Weights of a small transformer language model: vocabulary 8192, 6615 steps.
MLP neurons of a small language model. Each row is named by its layer, matrix (gate and up: input weights; down: output weights) and neuron, and shows model dimensions 16-143. Each number is 200 + 40 x the weight over its row's rms, rounded and kept within 0 to 999. A neuron's up and down rows have the sign that makes its largest values positive.
A block is one neuron, or neurons of one layer that tend to fire together. After each block is what it responds to, as a language model described it from the Wikipedia text at the highest values.

L8.gate102,193,138,184,156,244,210,260,247,161,174,176,257,212,198,237,147,213,214,231,178,224,192,254,172,223,263,207,245,230,201,174,242,220,195,178,237,134,165,188,251,179,211,168,204,193,211,189,167,130,275,192,245,193,186,171,120,196,257,171,232,174,231,220,143,134,307,211,208,227,164,248,178,172,131,200,110,168,278,230,137,206,227,160,240,227,168,108,198,215,236,204,244,166,221,143,207,193,247,136,130,278,219,219,191,192,228,165,199,223,239,193,156,276,190,165,246,193,227,242,162,177,184,167,209,196,186,216,207
L8.up102,242,240,158,207,225,252,241,231,233,214,132,207,242,205,192,159,131,210,237,248,232,187,171,182,171,144,226,196,242,245,137,171,138,242,170,160,178,249,200,257,240,218,261,215,145,196,101,169,150,180,151,210,231,185,195,163,187,228,165,163,199,156,204,259,230,241,229,168,246,191,262,171,188,237,168,130,197,196,251,198,219,149,105,238,268,254,246,185,166,210,231,218,182,191,203,238,248,260,233,228,187,146,188,188,167,250,241,172,203,267,175,165,269,279,117,188,148,172,171,214,233,160,207,183,241,181,202,102
L8.down102,189,209,201,211,159,219,160,199,240,195,241,223,176,251,221,215,152,187,170,173,153,179,173,141,200,277,230,240,274,217,181,168,237,157,232,182,51,163,219,180,175,140,218,228,173,196,222,263,152,217,227,196,182,129,214,260,211,230,228,245,224,180,192,226,219,208,266,221,195,276,177,247,226,258,251,239,141,262,304,220,130,166,220,194,169,152,191,183,222,196,158,235,211,263,227,202,183,224,177,248,197,244,203,291,176,220,225,197,190,207,213,205,170,166,258,196,218,178,215,203,195,188,115,216,237,248,157,256
Responds to: Wikipedia section heading markers

L8.gate455,201,176,206,127,228,219,179,251,217,190,220,138,186,198,222,101,218,185,182,202,164,210,227,222,221,180,152,186,194,143,164,193,227,150,154,152,131,236,202,210,252,204,167,147,274,146,148,200,248,238,146,169,206,158,186,224,218,241,125,167,286,203,149,212,233,192,155,156,212,209,256,193,144,195,228,197,146,250,156,215,240,185,230,182,222,182,172,239,175,143,236,212,222,272,177,191,180,174,257,138,192,223,127,135,232,266,271,156,192,184,168,234,265,192,253,217,174,228,183,242,249,153,204,211,182,136,179,230
L8.up455,239,152,167,164,177,136,198,214,191,226,230,176,141,242,227,273,181,184,171,177,244,162,174,207,250,182,141,187,254,147,124,181,231,276,189,141,179,183,233,173,201,246,203,228,139,176,217,205,172,253,199,199,263,196,143,215,219,162,140,177,254,283,187,201,189,147,205,204,196,210,185,178,237,249,172,179,171,273,213,248,216,248,172,215,192,178,249,306,186,233,109,191,118,206,210,162,227,143,118,208,209,181,165,110,221,219,226,132,154,218,180,247,244,218,231,183,117,209,258,199,241,216,216,226,241,197,240,175
L8.down455,145,162,189,130,235,141,175,271,170,164,227,159,203,88,202,195,225,211,164,282,230,169,138,206,192,188,168,214,271,164,187,219,208,197,183,116,213,295,144,74,157,207,173,130,224,166,165,256,214,206,199,183,190,178,153,193,305,235,201,185,174,285,202,254,186,219,214,263,221,293,179,174,257,178,222,201,182,193,192,246,201,207,178,263,203,179,221,214,228,225,209,184,172,262,186,150,221,212,238,234,231,238,218,181,182,254,266,182,235,179,243,297,216,218,184,223,170,257,112,132,279,228,159,185,225,205,236,151
Responds to: Degree/predicate modifiers

L11.gate339,131,231,154,179,259,222,161,154,196,209,157,170,179,254,199,216,206,139,174,245,200,223,164,168,243,222,176,195,215,197,198,186,136,231,173,231,154,190,138,91,158,224,192,199,177,266,254,216,190,175,185,225,233,224,151,163,152,190,178,256,171,168,260,280,308,206,270,140,152,201,214,253,224,189,146,179,180,270,218,186,217,188,177,200,180,178,188,126,245,177,185,137,169,167,235,206,231,194,211,180,251,214,145,149,209,270,222,218,168,229,151,187,178,157,187,127,216,176,181,215,230,181,254,168,174,200,162,213
L11.up339,262,163,231,184,158,179,208,188,204,198,173,229,157,166,198,256,219,139,262,192,211,156,155,214,228,179,195,211,161,165,167,210,209,220,285,243,149,225,175,156,292,292,191,198,233,201,163,193,256,155,272,192,299,203,223,173,161,218,244,199,253,219,220,158,196,139,182,196,210,215,209,207,176,216,241,218,93,170,197,143,210,169,129,255,212,184,270,262,216,197,214,205,169,136,186,240,222,282,207,227,191,157,260,264,188,234,189,236,188,205,144,201,249,243,182,177,198,227,203,231,133,180,251,226,191,164,259,196
L11.down339,145,142,239,172,148,265,148,185,208,183,269,258,209,238,226,285,251,221,182,193,217,227,132,255,236,264,225,192,192,132,252,226,236,200,183,181,174,196,194,208,221,204,191,259,144,232,159,200,104,236,218,206,159,200,213,225,238,230,138,199,269,286,177,216,156,208,192,158,163,185,219,195,237,173,227,260,280,162,230,202,205,215,194,185,195,278,128,196,241,184,230,285,194,182,262,225,249,203,204,237,161,217,245,234,167,189,214,173,216,214,234,253,231,158,245,145,169,256,207,234,202,227,185,198,249,197,240,206
L11.gate342,261,201,193,140,186,169,225,161,296,211,217,207,148,75,218,195,172,144,150,132,246,220,162,200,198,230,168,268,170,117,246,193,171,237,138,172,221,202,93,216,195,157,195,179,187,163,230,213,182,169,180,241,232,209,194,179,153,166,163,190,214,167,179,241,221,219,228,237,180,292,182,169,222,141,212,184,190,259,208,157,189,204,261,204,190,141,197,186,295,229,157,322,190,200,258,187,150,159,273,221,207,170,190,226,182,148,198,245,223,179,184,220,170,175,166,239,191,232,157,237,187,217,153,148,177,209,225,256
L11.up342,172,190,184,235,270,203,169,184,199,226,221,234,285,173,186,282,159,160,122,223,270,229,158,219,245,198,170,229,230,271,213,213,183,269,152,171,183,224,197,98,224,94,175,170,175,153,256,240,200,188,171,196,194,209,242,210,251,213,152,181,150,164,210,191,203,209,251,257,221,172,227,224,189,240,240,184,249,245,282,128,294,130,165,187,252,135,193,227,189,196,218,164,262,164,192,189,230,157,218,213,173,184,256,205,170,323,164,206,238,226,168,338,193,186,183,178,305,148,159,191,205,257,203,184,179,215,145,126
L11.down342,135,182,225,212,238,177,185,148,187,208,169,157,204,230,162,232,155,224,255,200,250,127,84,187,191,187,129,224,200,172,199,156,220,211,223,149,225,189,232,254,258,269,168,255,164,268,154,243,220,199,175,227,248,206,245,246,203,213,218,201,152,183,245,210,222,247,217,233,168,222,119,183,196,285,246,189,154,163,258,217,166,241,122,124,184,111,216,218,152,262,194,191,96,192,179,161,197,187,171,182,240,203,159,199,208,168,214,213,209,209,204,138,176,186,195,252,150,193,169,244,205,206,170,268,225,199,182,141
L11.gate395,235,130,115,187,208,202,182,205,215,210,256,195,218,271,204,260,170,203,225,209,197,263,176,126,180,144,183,254,185,173,154,234,164,230,205,224,132,171,202,191,255,168,158,172,200,203,239,166,209,220,222,163,104,218,150,214,154,259,213,129,106,165,196,152,206,233,165,184,139,189,129,225,189,245,186,269,249,179,173,209,128,259,144,138,183,177,237,223,194,186,187,293,197,242,200,188,216,192,239,246,242,233,262,269,241,257,242,176,286,200,165,199,188,239,195,281,197,177,199,251,197,182,218,204,150,234,207,221
L11.up395,212,243,174,237,198,151,223,142,256,227,275,242,122,209,232,172,208,257,116,217,147,184,204,167,165,205,179,198,184,181,67,229,184,146,178,201,235,125,222,164,242,231,212,167,179,196,158,219,236,208,224,235,242,235,165,195,204,144,210,148,141,242,223,291,189,233,226,100,193,211,193,168,177,145,223,296,206,136,163,206,205,231,185,146,117,136,165,188,187,168,189,146,150,195,254,206,212,203,102,129,192,198,155,177,152,196,220,165,220,200,171,190,210,164,192,168,187,183,208,243,209,232,208,212,224,240,246,215
L11.down395,186,217,244,265,210,211,193,196,164,146,190,201,182,210,129,136,257,266,224,142,172,177,157,168,243,179,201,217,161,245,170,204,156,190,141,176,131,179,233,190,130,258,153,201,197,165,139,233,253,222,198,128,222,202,272,151,168,242,171,178,264,138,203,223,168,200,196,229,200,251,194,198,228,216,203,119,214,169,210,193,228,167,176,181,275,244,216,245,201,181,115,285,249,275,199,189,208,201,223,237,292,202,196,225,186,172,138,243,189,177,173,168,222,113,152,255,187,197,242,188,201,163,210,209,295,193,227,173
L11.gate423,259,102,148,198,130,206,188,139,215,120,244,212,152,141,207,239,165,163,168,160,134,176,212,136,145,194,180,244,114,159,176,148,194,161,156,239,242,102,219,98,224,212,192,244,141,175,209,293,158,235,230,228,132,209,206,196,218,195,209,236,263,167,237,265,152,234,227,228,155,185,253,146,267,234,237,229,138,229,201,149,185,237,135,187,198,197,203,198,155,212,188,233,209,209,240,197,224,160,236,223,185,156,148,142,197,151,181,162,200,152,201,268,185,203,210,197,212,255,218,204,200,308,179,118,265,216,171,212
L11.up423,155,155,146,182,195,190,181,222,231,228,225,204,218,135,168,253,179,244,151,185,228,208,271,188,208,143,198,124,198,267,203,215,129,308,181,287,202,178,103,163,295,196,256,201,171,211,205,164,152,186,198,217,190,186,184,148,173,232,202,156,158,196,229,201,183,242,145,200,262,257,168,267,133,240,237,224,200,216,236,112,196,198,176,217,249,249,228,173,248,329,192,143,236,214,228,176,151,194,174,185,145,226,161,209,173,237,161,172,159,228,228,265,143,119,164,212,200,208,198,196,191,264,215,251,234,199,226,209
L11.down423,190,263,188,277,145,139,205,252,214,217,160,228,222,255,215,184,147,190,197,176,185,201,147,196,181,197,203,257,196,327,196,311,144,206,178,150,199,206,168,242,184,159,143,209,239,176,168,171,253,186,187,110,183,181,221,125,273,263,232,87,174,154,211,210,227,111,172,213,201,201,239,215,221,212,190,185,240,191,245,246,228,188,214,279,203,191,148,259,184,266,248,149,174,217,117,235,193,118,166,237,248,158,244,201,203,195,234,238,205,258,240,208,144,244,229,238,148,176,202,249,217,149,200,184,192,205,107,161
Responds to: Wiki heading equals signs

L5.gate51,243,179,206,200,188,226,211,205,211,179,110,187,203,174,223,220,183,234,200,207,205,172,209,173,265,270,247,144,189,194,136,210,258,177,179,214,211,154,209,196,215,164,118,283,194,178,169,189,237,199,292,235,255,214,106,197,148,164,148,212,186,178,173,219,241,102,222,149,193,174,181,180,213,230,148,137,159,195,126,272,176,188,151,168,217,188,249,175,144,245,237,165,244,169,214,207,215,241,204,222,181,160,185,277,181,211,188,168,169,200,89,221,239,196,226,260,229,218,261,202,169,273,258,233,188,197,153,132
L5.up51,150,250,205,162,215,260,233,168,190,271,189,201,159,185,221,183,208,151,177,68,195,163,198,172,244,283,188,154,188,161,192,129,155,211,220,201,191,234,234,183,160,207,287,142,231,195,172,243,181,177,181,270,228,231,236,225,178,215,120,142,208,161,179,207,140,136,253,225,219,222,226,138,233,217,156,174,168,237,161,192,248,207,204,230,118,231,244,218,119,203,232,212,217,179,220,130,212,261,195,238,264,165,141,160,204,197,200,240,173,233,180,188,194,244,201,195,200,214,221,199,231,173,231,211,237,201,176,206
L5.down51,200,173,200,218,136,328,209,175,251,221,257,209,168,198,207,283,234,279,227,279,169,189,182,171,269,142,206,203,203,149,163,190,189,250,213,260,161,152,199,201,203,157,209,289,223,125,250,227,209,248,280,138,189,205,184,188,151,176,201,215,244,168,261,250,201,219,153,156,194,236,171,222,158,217,187,227,142,217,194,311,144,184,197,192,243,225,146,173,221,135,202,137,179,236,243,249,151,280,272,215,195,187,196,281,160,217,205,200,197,185,230,180,243,206,190,183,230,195,173,148,171,239,139,215,222,168,274,241
L5.gate104,134,204,210,154,101,180,266,227,163,130,170,161,224,189,184,165,202,176,206,230,154,229,256,186,201,156,214,93,228,215,234,248,256,253,249,97,138,171,156,219,150,193,146,240,195,215,132,173,214,148,186,169,213,174,173,165,171,219,258,270,201,186,224,220,169,166,231,222,171,156,234,120,257,222,218,148,221,215,253,181,247,175,204,253,201,187,179,197,148,136,136,200,243,225,159,160,156,151,250,271,190,239,207,148,163,262,241,210,206,176,238,141,211,220,214,210,165,242,243,208,162,237,255,169,182,193,144,148
L5.up104,131,237,179,212,182,232,208,272,137,204,193,197,162,150,215,228,261,227,214,224,206,226,216,199,196,196,208,145,242,193,194,192,242,168,221,197,171,188,202,106,162,233,180,223,164,208,202,218,174,166,215,156,163,156,160,158,236,273,209,236,157,177,255,176,172,210,205,146,209,186,170,117,182,126,142,172,322,179,190,185,241,184,198,181,159,202,195,204,204,219,158,211,211,190,139,132,231,150,200,222,107,231,165,226,180,318,235,178,185,211,219,197,203,230,215,223,205,207,168,215,238,270,235,133,199,244,195,131
L5.down104,204,137,180,147,138,171,161,188,175,185,275,195,218,215,180,180,188,212,214,189,177,213,177,209,204,103,204,186,151,290,218,223,169,208,240,207,240,249,81,210,190,203,221,211,265,172,145,201,222,108,99,209,230,209,205,184,144,167,152,178,258,215,205,225,176,158,212,178,228,146,229,247,148,218,181,210,125,256,240,204,217,143,239,199,265,226,200,238,209,198,162,189,241,183,233,227,189,209,171,250,187,131,173,214,212,215,222,157,151,182,228,154,155,184,268,192,246,191,189,201,188,196,202,208,202,162,193,256
L5.gate228,201,258,206,131,186,192,243,221,167,154,227,214,168,234,239,226,192,122,216,247,152,201,226,199,178,176,193,158,230,203,152,252,197,172,221,219,274,170,188,138,228,178,138,231,113,180,175,181,239,243,216,125,242,207,217,122,186,221,223,125,188,209,252,224,172,223,174,232,136,262,194,195,196,226,177,99,225,160,237,267,239,123,230,212,258,152,228,216,204,221,203,149,204,180,222,231,210,157,196,244,161,214,156,243,185,229,184,167,180,212,193,225,165,193,216,210,260,224,189,152,146,192,171,188,159,206,271,245
L5.up228,192,217,197,258,197,177,223,227,176,182,165,212,241,159,148,238,187,173,219,211,177,218,225,152,205,245,220,177,193,300,178,182,214,187,168,207,191,170,175,138,256,195,227,216,170,165,228,256,212,247,151,99,200,224,231,193,126,222,195,195,151,204,229,145,268,183,217,254,163,189,134,220,226,230,142,205,171,137,178,233,137,171,245,217,203,194,168,191,162,243,207,224,190,183,194,173,169,198,174,173,255,167,163,273,216,203,169,190,145,129,158,156,224,220,239,215,193,102,189,206,153,199,201,216,210,300,216,253
L5.down228,198,158,194,237,192,258,208,234,148,173,206,225,249,190,263,189,226,155,224,317,217,209,179,203,165,244,189,209,246,163,249,162,213,190,194,202,224,159,145,153,227,246,223,160,192,171,222,165,120,180,216,123,213,230,181,225,148,197,212,148,145,208,189,127,177,328,187,192,140,267,245,129,184,239,146,198,226,174,227,182,256,215,239,198,196,188,186,201,218,189,191,147,245,149,204,202,214,207,227,213,175,190,231,210,162,138,209,116,181,207,212,256,148,205,239,199,267,199,115,181,158,205,263,225,242,177,264,191
L5.gate325,185,143,249,204,180,267,187,204,235,191,222,258,278,160,179,186,220,215,242,223,206,179,216,195,236,232,167,163,188,240,237,203,137,179,247,158,197,133,227,125,231,278,128,195,157,210,188,150,151,186,166,218,191,217,215,231,183,196,212,153,234,277,189,189,196,188,216,219,190,177,219,182,235,203,256,189,273,123,214,264,227,190,285,154,183,219,211,183,180,230,214,216,202,206,204,220,222,231,142,173,176,179,148,167,234,236,138,179,194,224,256,175,178,254,203,193,177,157,196,280,168,138,176,251,168,277,195,206
L5.up325,233,199,199,169,205,189,244,166,199,149,226,230,226,144,196,108,236,200,170,147,227,214,241,143,239,169,228,163,187,194,193,118,272,204,180,205,166,209,202,234,270,214,218,233,81,164,185,270,152,248,260,149,257,222,150,174,155,155,206,235,153,259,164,213,245,221,224,297,188,223,168,174,228,184,125,175,177,178,246,188,217,315,198,171,225,164,216,217,257,205,251,195,154,219,225,114,183,205,182,241,167,190,174,253,210,207,122,235,150,228,190,174,182,224,216,223,232,218,210,257,191,170,207,157,237,165,260,153
L5.down325,185,122,196,140,269,205,168,169,230,162,157,134,240,168,187,250,142,261,175,229,196,189,159,187,243,254,163,252,189,181,206,156,231,232,186,210,135,176,134,134,184,194,160,233,205,209,232,156,195,184,182,163,158,230,242,204,197,147,204,175,137,248,195,144,122,151,187,160,243,189,255,187,219,128,244,244,193,229,169,213,149,196,208,245,157,231,177,292,196,229,153,109,241,177,211,250,171,169,167,167,174,195,174,184,268,206,174,170,175,196,243,218,230,274,134,137,190,168,266,255,248,247,180,240,159,217,207,270
Responds to: Word-start "un" fragments

L5.gate99,157,223,224,152,142,170,257,170,181,207,271,142,234,190,279,196,214,209,241,207,157,213,222,132,218,197,182,97,138,225,226,240,173,210,143,246,165,84,152,143,227,191,225,162,254,199,209,204,200,221,167,203,224,224,208,235,195,167,176,218,249,182,212,234,210,212,162,173,242,176,205,232,191,146,263,121,139,235,215,198,182,211,158,181,167,153,164,213,176,207,291,214,184,126,230,243,177,148,249,127,183,161,155,180,203,233,208,161,210,188,173,281,207,182,190,207,186,181,144,226,226,167,88,242,212,236,202,153
L5.up99,129,178,200,237,153,135,254,179,230,151,205,218,247,182,210,282,219,196,211,216,148,219,169,212,240,262,139,104,210,188,219,275,239,205,157,296,198,214,108,153,241,186,255,205,213,209,148,235,198,186,200,212,186,268,182,212,216,192,213,185,182,206,205,171,258,167,161,194,180,204,183,293,152,155,176,199,185,278,184,198,214,115,188,207,170,264,134,191,268,146,201,224,149,170,248,234,209,191,251,166,197,200,179,191,204,218,182,253,278,180,214,298,251,205,151,250,274,233,158,224,177,185,139,224,252,198,130,205
L5.down99,211,146,146,155,201,214,163,205,251,143,171,190,245,154,217,224,161,197,223,147,187,142,176,191,158,160,230,204,170,213,206,140,157,217,154,230,263,225,273,195,148,210,239,176,215,238,211,204,298,194,199,159,166,177,216,200,172,203,231,167,165,220,252,224,183,227,196,203,204,177,181,128,217,115,267,187,159,124,273,185,196,165,193,138,210,209,224,169,244,265,185,267,180,301,175,182,228,122,222,159,186,175,268,171,203,224,190,175,225,188,269,152,221,205,180,160,138,196,213,221,212,159,185,191,283,196,158,214
L5.gate183,209,175,231,186,220,147,267,233,150,112,203,100,198,166,228,204,227,140,224,170,236,165,175,142,247,164,184,142,231,219,184,234,159,270,272,136,209,196,223,185,266,252,191,186,188,208,189,286,222,223,210,221,187,228,180,192,192,215,292,164,230,203,147,159,168,270,211,186,234,121,202,172,103,288,231,268,186,216,162,146,168,182,258,179,205,224,179,204,136,199,136,151,222,189,211,212,235,193,300,221,242,208,222,168,182,231,166,206,192,227,228,164,200,262,210,207,204,212,280,171,225,210,216,173,201,214,257,158
L5.up183,244,207,117,149,220,186,198,151,195,174,140,163,233,149,239,124,176,274,197,144,262,216,137,202,238,281,185,214,173,187,233,202,168,338,200,228,211,242,252,119,265,208,195,222,208,180,90,188,279,150,179,193,187,135,193,165,131,166,197,142,224,184,209,189,162,229,241,221,222,163,162,107,199,210,131,217,166,170,156,227,169,204,199,168,158,142,161,191,113,158,200,198,202,204,215,232,208,199,253,140,171,189,191,244,195,167,176,214,233,195,231,253,241,196,214,236,158,221,218,246,258,255,203,202,178,216,212,184
L5.down183,163,261,192,252,267,239,213,192,233,185,171,170,173,138,188,221,234,247,126,220,185,209,209,181,202,152,163,203,219,203,202,243,245,207,231,221,119,198,204,200,258,204,189,209,212,153,135,268,144,182,249,234,217,141,233,157,212,221,164,165,213,227,160,183,140,270,186,192,208,195,183,202,168,182,190,247,214,192,255,97,160,206,149,212,107,147,261,137,173,153,138,178,311,166,223,186,178,186,173,181,224,204,182,275,136,209,187,189,171,199,172,177,187,202,188,176,228,183,202,273,226,228,181,216,186,186,137,224
L5.gate374,234,115,227,143,217,110,252,178,239,192,221,214,215,267,200,208,161,156,206,154,218,188,215,217,246,92,185,161,220,242,234,202,115,235,187,179,198,256,138,211,140,171,156,131,173,172,237,233,235,190,214,176,234,219,174,192,152,214,238,157,189,244,215,279,156,269,225,271,243,181,213,232,204,159,212,293,182,206,227,140,227,210,215,214,172,181,231,201,178,220,170,201,109,223,185,245,286,148,177,159,172,199,209,183,153,262,156,177,138,230,197,218,126,148,213,246,195,144,156,205,125,161,229,146,192,197,213,163
L5.up374,253,207,289,193,221,139,237,186,214,232,210,184,213,233,135,178,183,158,166,225,148,287,231,195,248,143,176,225,215,236,220,293,185,229,197,126,233,261,144,221,260,157,213,160,253,184,142,235,202,216,192,146,223,238,174,244,164,225,241,195,188,214,213,169,160,218,148,203,255,241,130,249,274,260,202,257,200,151,209,159,214,295,213,215,191,225,218,221,237,266,183,248,205,226,187,207,245,243,197,287,185,138,237,167,225,275,202,175,119,184,186,199,165,191,211,216,245,59,281,143,243,222,242,169,254,228,243,192
L5.down374,130,176,183,215,210,169,208,157,186,184,208,189,192,266,235,208,219,232,155,168,194,138,204,220,222,166,194,201,209,202,252,206,246,192,168,228,148,188,189,245,198,236,254,158,161,248,123,179,250,203,237,191,183,138,131,217,196,201,186,226,163,194,296,198,227,282,215,262,169,228,170,258,180,185,172,230,170,222,244,176,245,183,270,128,161,193,238,133,192,220,272,158,168,290,173,269,206,306,210,188,203,218,222,198,183,178,181,208,247,272,232,123,213,192,158,223,162,208,173,194,128,218,174,216,159,233,176,210
L5.gate457,314,195,137,223,195,196,177,226,251,177,222,206,208,187,278,185,186,190,218,211,208,237,59,177,212,206,176,215,134,220,222,234,203,245,169,205,174,220,188,219,139,195,159,186,230,188,169,215,163,138,188,137,149,234,171,227,216,228,221,143,247,181,233,252,235,190,230,207,221,202,251,191,198,211,141,167,208,200,211,242,252,163,175,251,274,161,208,198,203,96,191,263,157,126,206,184,239,117,251,192,128,157,245,239,253,245,212,225,218,223,154,195,180,282,147,231,235,157,267,178,221,191,231,120,241,175,261,138
L5.up457,236,263,206,156,269,144,223,203,184,241,171,210,196,166,251,217,262,203,140,143,180,201,147,153,151,194,252,190,206,215,235,176,163,241,166,232,203,241,138,308,105,121,158,243,242,205,223,233,251,165,221,166,167,213,167,243,196,221,228,179,248,143,241,166,146,193,191,215,230,134,201,192,196,204,221,188,253,240,195,169,248,221,238,192,251,106,260,296,239,209,259,190,157,275,204,184,244,175,153,225,226,167,202,108,230,199,166,201,148,289,169,257,171,234,257,211,251,180,235,215,186,216,234,134,246,191,186,183
L5.down457,121,172,176,213,84,228,143,191,186,135,233,178,237,176,175,182,190,219,241,143,185,171,171,164,214,249,222,176,214,185,234,180,186,164,150,121,179,207,188,129,255,204,186,162,170,131,222,207,162,181,201,125,230,133,212,155,135,233,159,235,161,198,195,191,178,229,183,218,200,211,155,137,206,210,175,154,165,240,254,236,190,256,233,152,208,229,252,110,191,223,247,191,193,261,211,195,220,177,189,273,215,202,151,221,171,224,141,164,246,203,226,193,199,218,249,111,256,176,154,243,209,141,141,263,225,171,179,295
Responds to: Section heading equals signs

L11.gate294,195,263,223,183,327,160,151,164,175,227,224,146,183,163,232,233,177,238,187,221,215,222,237,170,200,198,170,268,223,186,167,159,174,298,161,213,160,243,190,180,253,239,188,232,232,245,220,277,233,161,161,223,205,239,167,184,220,213,285,123,185,127,154,156,224,195,172,201,174,196,230,225,242,284,218,185,135,162,186,271,197,203,204,209,152,227,202,165,192,157,199,183,215,206,263,245,235,141,259,147,211,260,215,167,188,293,211,193,180,178,249,170,208,192,206,197,174,190,224,236,267,162,198,171,251,131,205,196
L11.up294,178,233,162,209,208,145,307,209,139,254,245,216,191,222,160,167,204,171,195,200,250,211,231,181,123,154,181,169,237,152,273,185,220,162,229,203,197,265,180,127,233,163,110,207,197,233,187,222,177,155,119,241,125,204,207,112,218,196,196,167,307,240,231,199,231,271,208,220,147,270,227,155,171,265,240,263,199,126,232,202,216,169,162,147,250,139,160,145,227,281,222,198,229,196,245,197,202,188,230,213,199,195,200,163,224,233,208,189,217,246,219,158,260,255,185,147,170,149,240,231,215,194,188,222,284,231,235,213
L11.down294,188,193,191,233,277,218,197,181,168,185,169,177,184,233,153,164,141,175,196,220,167,221,168,254,167,136,272,234,251,244,202,251,191,219,169,204,173,199,144,230,221,256,146,238,206,226,188,128,160,262,218,259,183,212,267,90,272,200,165,232,173,186,166,175,242,187,203,230,234,208,266,227,153,213,241,230,244,258,199,247,252,206,164,238,264,174,164,238,190,169,194,166,247,197,141,254,228,136,214,184,193,283,197,246,207,210,206,202,212,179,256,198,190,203,241,234,229,228,238,276,183,222,194,156,180,161,193,166
L11.gate365,151,189,252,243,211,273,283,253,196,151,199,208,172,164,222,254,176,193,199,206,158,222,170,184,187,201,97,199,264,220,171,256,182,207,154,235,230,231,247,188,175,178,174,148,189,176,235,151,166,221,157,231,258,193,258,233,204,94,215,214,216,181,207,121,198,194,223,194,148,220,192,155,174,241,187,211,196,197,222,161,208,224,180,191,201,222,131,189,261,94,188,112,187,241,274,237,179,219,249,238,179,185,167,208,216,290,150,176,199,171,173,244,147,226,210,236,218,193,174,139,266,205,221,275,229,268,248,226
L11.up365,240,239,126,69,164,145,224,210,158,154,215,237,207,174,134,204,112,167,218,194,171,195,188,254,218,137,226,145,149,116,264,132,203,191,234,229,207,199,181,179,275,220,213,267,162,232,159,194,190,224,211,152,219,165,209,203,228,228,160,154,178,188,178,206,203,216,198,171,132,229,240,200,196,172,160,234,155,215,180,140,163,114,189,249,180,193,225,166,238,190,190,133,192,205,255,206,175,198,157,116,205,209,160,219,190,252,193,235,198,212,140,285,187,298,276,190,140,157,249,219,149,167,186,210,201,223,179,182
L11.down365,206,218,212,186,190,184,238,274,189,204,258,213,157,172,201,206,215,190,199,214,180,161,177,171,220,160,247,190,201,182,234,261,220,241,235,270,264,227,140,140,148,104,208,191,217,215,273,119,152,197,156,211,197,173,224,200,121,193,217,164,224,139,162,217,213,228,186,173,228,200,288,127,104,181,246,258,173,197,134,221,226,179,248,135,243,188,201,248,248,172,269,243,128,187,252,240,189,169,219,221,183,215,231,237,144,185,183,210,181,149,273,265,163,181,185,152,202,255,180,154,210,203,192,211,144,234,160,200
L11.gate417,199,220,179,162,102,187,141,250,195,238,235,124,240,198,258,157,170,231,159,204,213,186,174,181,213,152,157,197,232,140,242,177,158,221,238,209,179,207,189,205,212,194,160,215,202,218,188,213,168,199,186,225,168,181,147,226,254,244,172,172,203,256,292,128,201,184,202,152,138,199,228,240,148,286,208,230,161,198,190,211,208,147,177,212,174,219,158,155,251,174,188,152,176,159,219,216,226,228,268,223,215,172,206,237,184,239,236,226,237,159,179,249,245,208,249,197,207,147,241,121,227,159,214,233,237,190,249,145
L11.up417,157,237,181,170,232,166,165,184,270,227,255,164,209,216,186,226,222,159,222,205,236,228,228,213,275,200,176,111,289,191,154,242,270,174,287,257,192,207,171,249,247,165,138,174,217,205,195,157,188,208,173,197,208,124,206,282,92,229,191,156,183,244,254,98,189,240,191,147,179,194,143,229,220,250,170,154,203,270,150,222,214,171,169,156,170,218,168,224,248,167,249,194,205,103,157,263,185,234,177,126,241,229,193,209,239,182,247,227,176,234,242,204,251,194,209,202,169,151,249,189,206,145,222,239,238,161,208,184
L11.down417,267,175,161,205,163,219,254,133,222,268,164,280,185,112,193,230,152,208,176,157,245,225,167,222,188,251,268,251,158,187,193,204,205,191,177,155,241,222,185,103,206,174,183,259,227,149,139,196,168,190,210,191,193,205,234,141,170,175,283,220,264,212,247,231,221,126,184,195,218,158,246,168,243,200,237,194,144,250,126,148,211,170,165,261,182,194,290,187,147,156,217,186,223,249,195,215,206,178,190,203,250,207,208,178,206,200,115,83,227,155,185,204,207,220,180,192,222,221,206,187,179,206,127,171,169,249,251,182
L11.gate462,204,203,128,148,254,239,222,142,258,157,196,197,206,167,231,176,211,208,133,218,214,208,153,197,253,212,207,200,105,206,226,216,147,242,192,213,132,221,152,94,225,242,211,184,160,236,186,197,201,226,226,159,169,213,169,229,162,193,230,215,230,169,244,228,268,184,220,228,192,230,199,218,237,234,280,207,201,205,184,286,226,182,195,249,124,189,211,135,246,145,151,280,165,250,234,219,214,168,281,195,238,218,185,189,176,196,233,193,195,150,180,249,239,124,242,237,230,221,219,146,172,151,167,224,268,187,284,148
L11.up462,228,196,189,181,228,282,163,234,250,131,200,182,242,284,172,190,161,226,151,217,201,226,189,187,238,214,196,180,213,225,189,219,122,201,160,139,166,282,170,235,274,217,228,193,244,217,193,216,225,167,208,197,129,290,156,182,148,182,233,209,194,184,235,218,187,214,228,202,203,174,224,146,158,248,195,160,180,231,158,227,200,184,238,172,197,174,214,153,165,158,211,204,197,277,242,229,215,162,218,291,183,206,120,217,133,292,261,130,68,158,178,274,213,191,196,182,180,161,207,155,221,191,217,122,252,173,182,163
L11.down462,128,177,177,188,175,220,161,234,167,186,211,206,240,222,189,175,190,233,120,211,233,229,158,251,242,224,210,212,219,161,232,249,155,235,207,178,219,173,169,211,281,101,177,195,220,217,205,174,160,237,183,175,254,258,187,210,216,268,224,131,227,245,183,244,194,149,198,212,260,272,114,189,183,219,173,149,132,238,234,276,144,228,242,244,156,190,201,231,203,183,198,162,237,225,161,173,217,190,231,228,232,186,134,260,200,261,142,173,198,166,185,231,222,219,248,217,218,94,193,178,180,203,136,215,231,180,286,182
Responds to: Prefixes and quantity lead-ins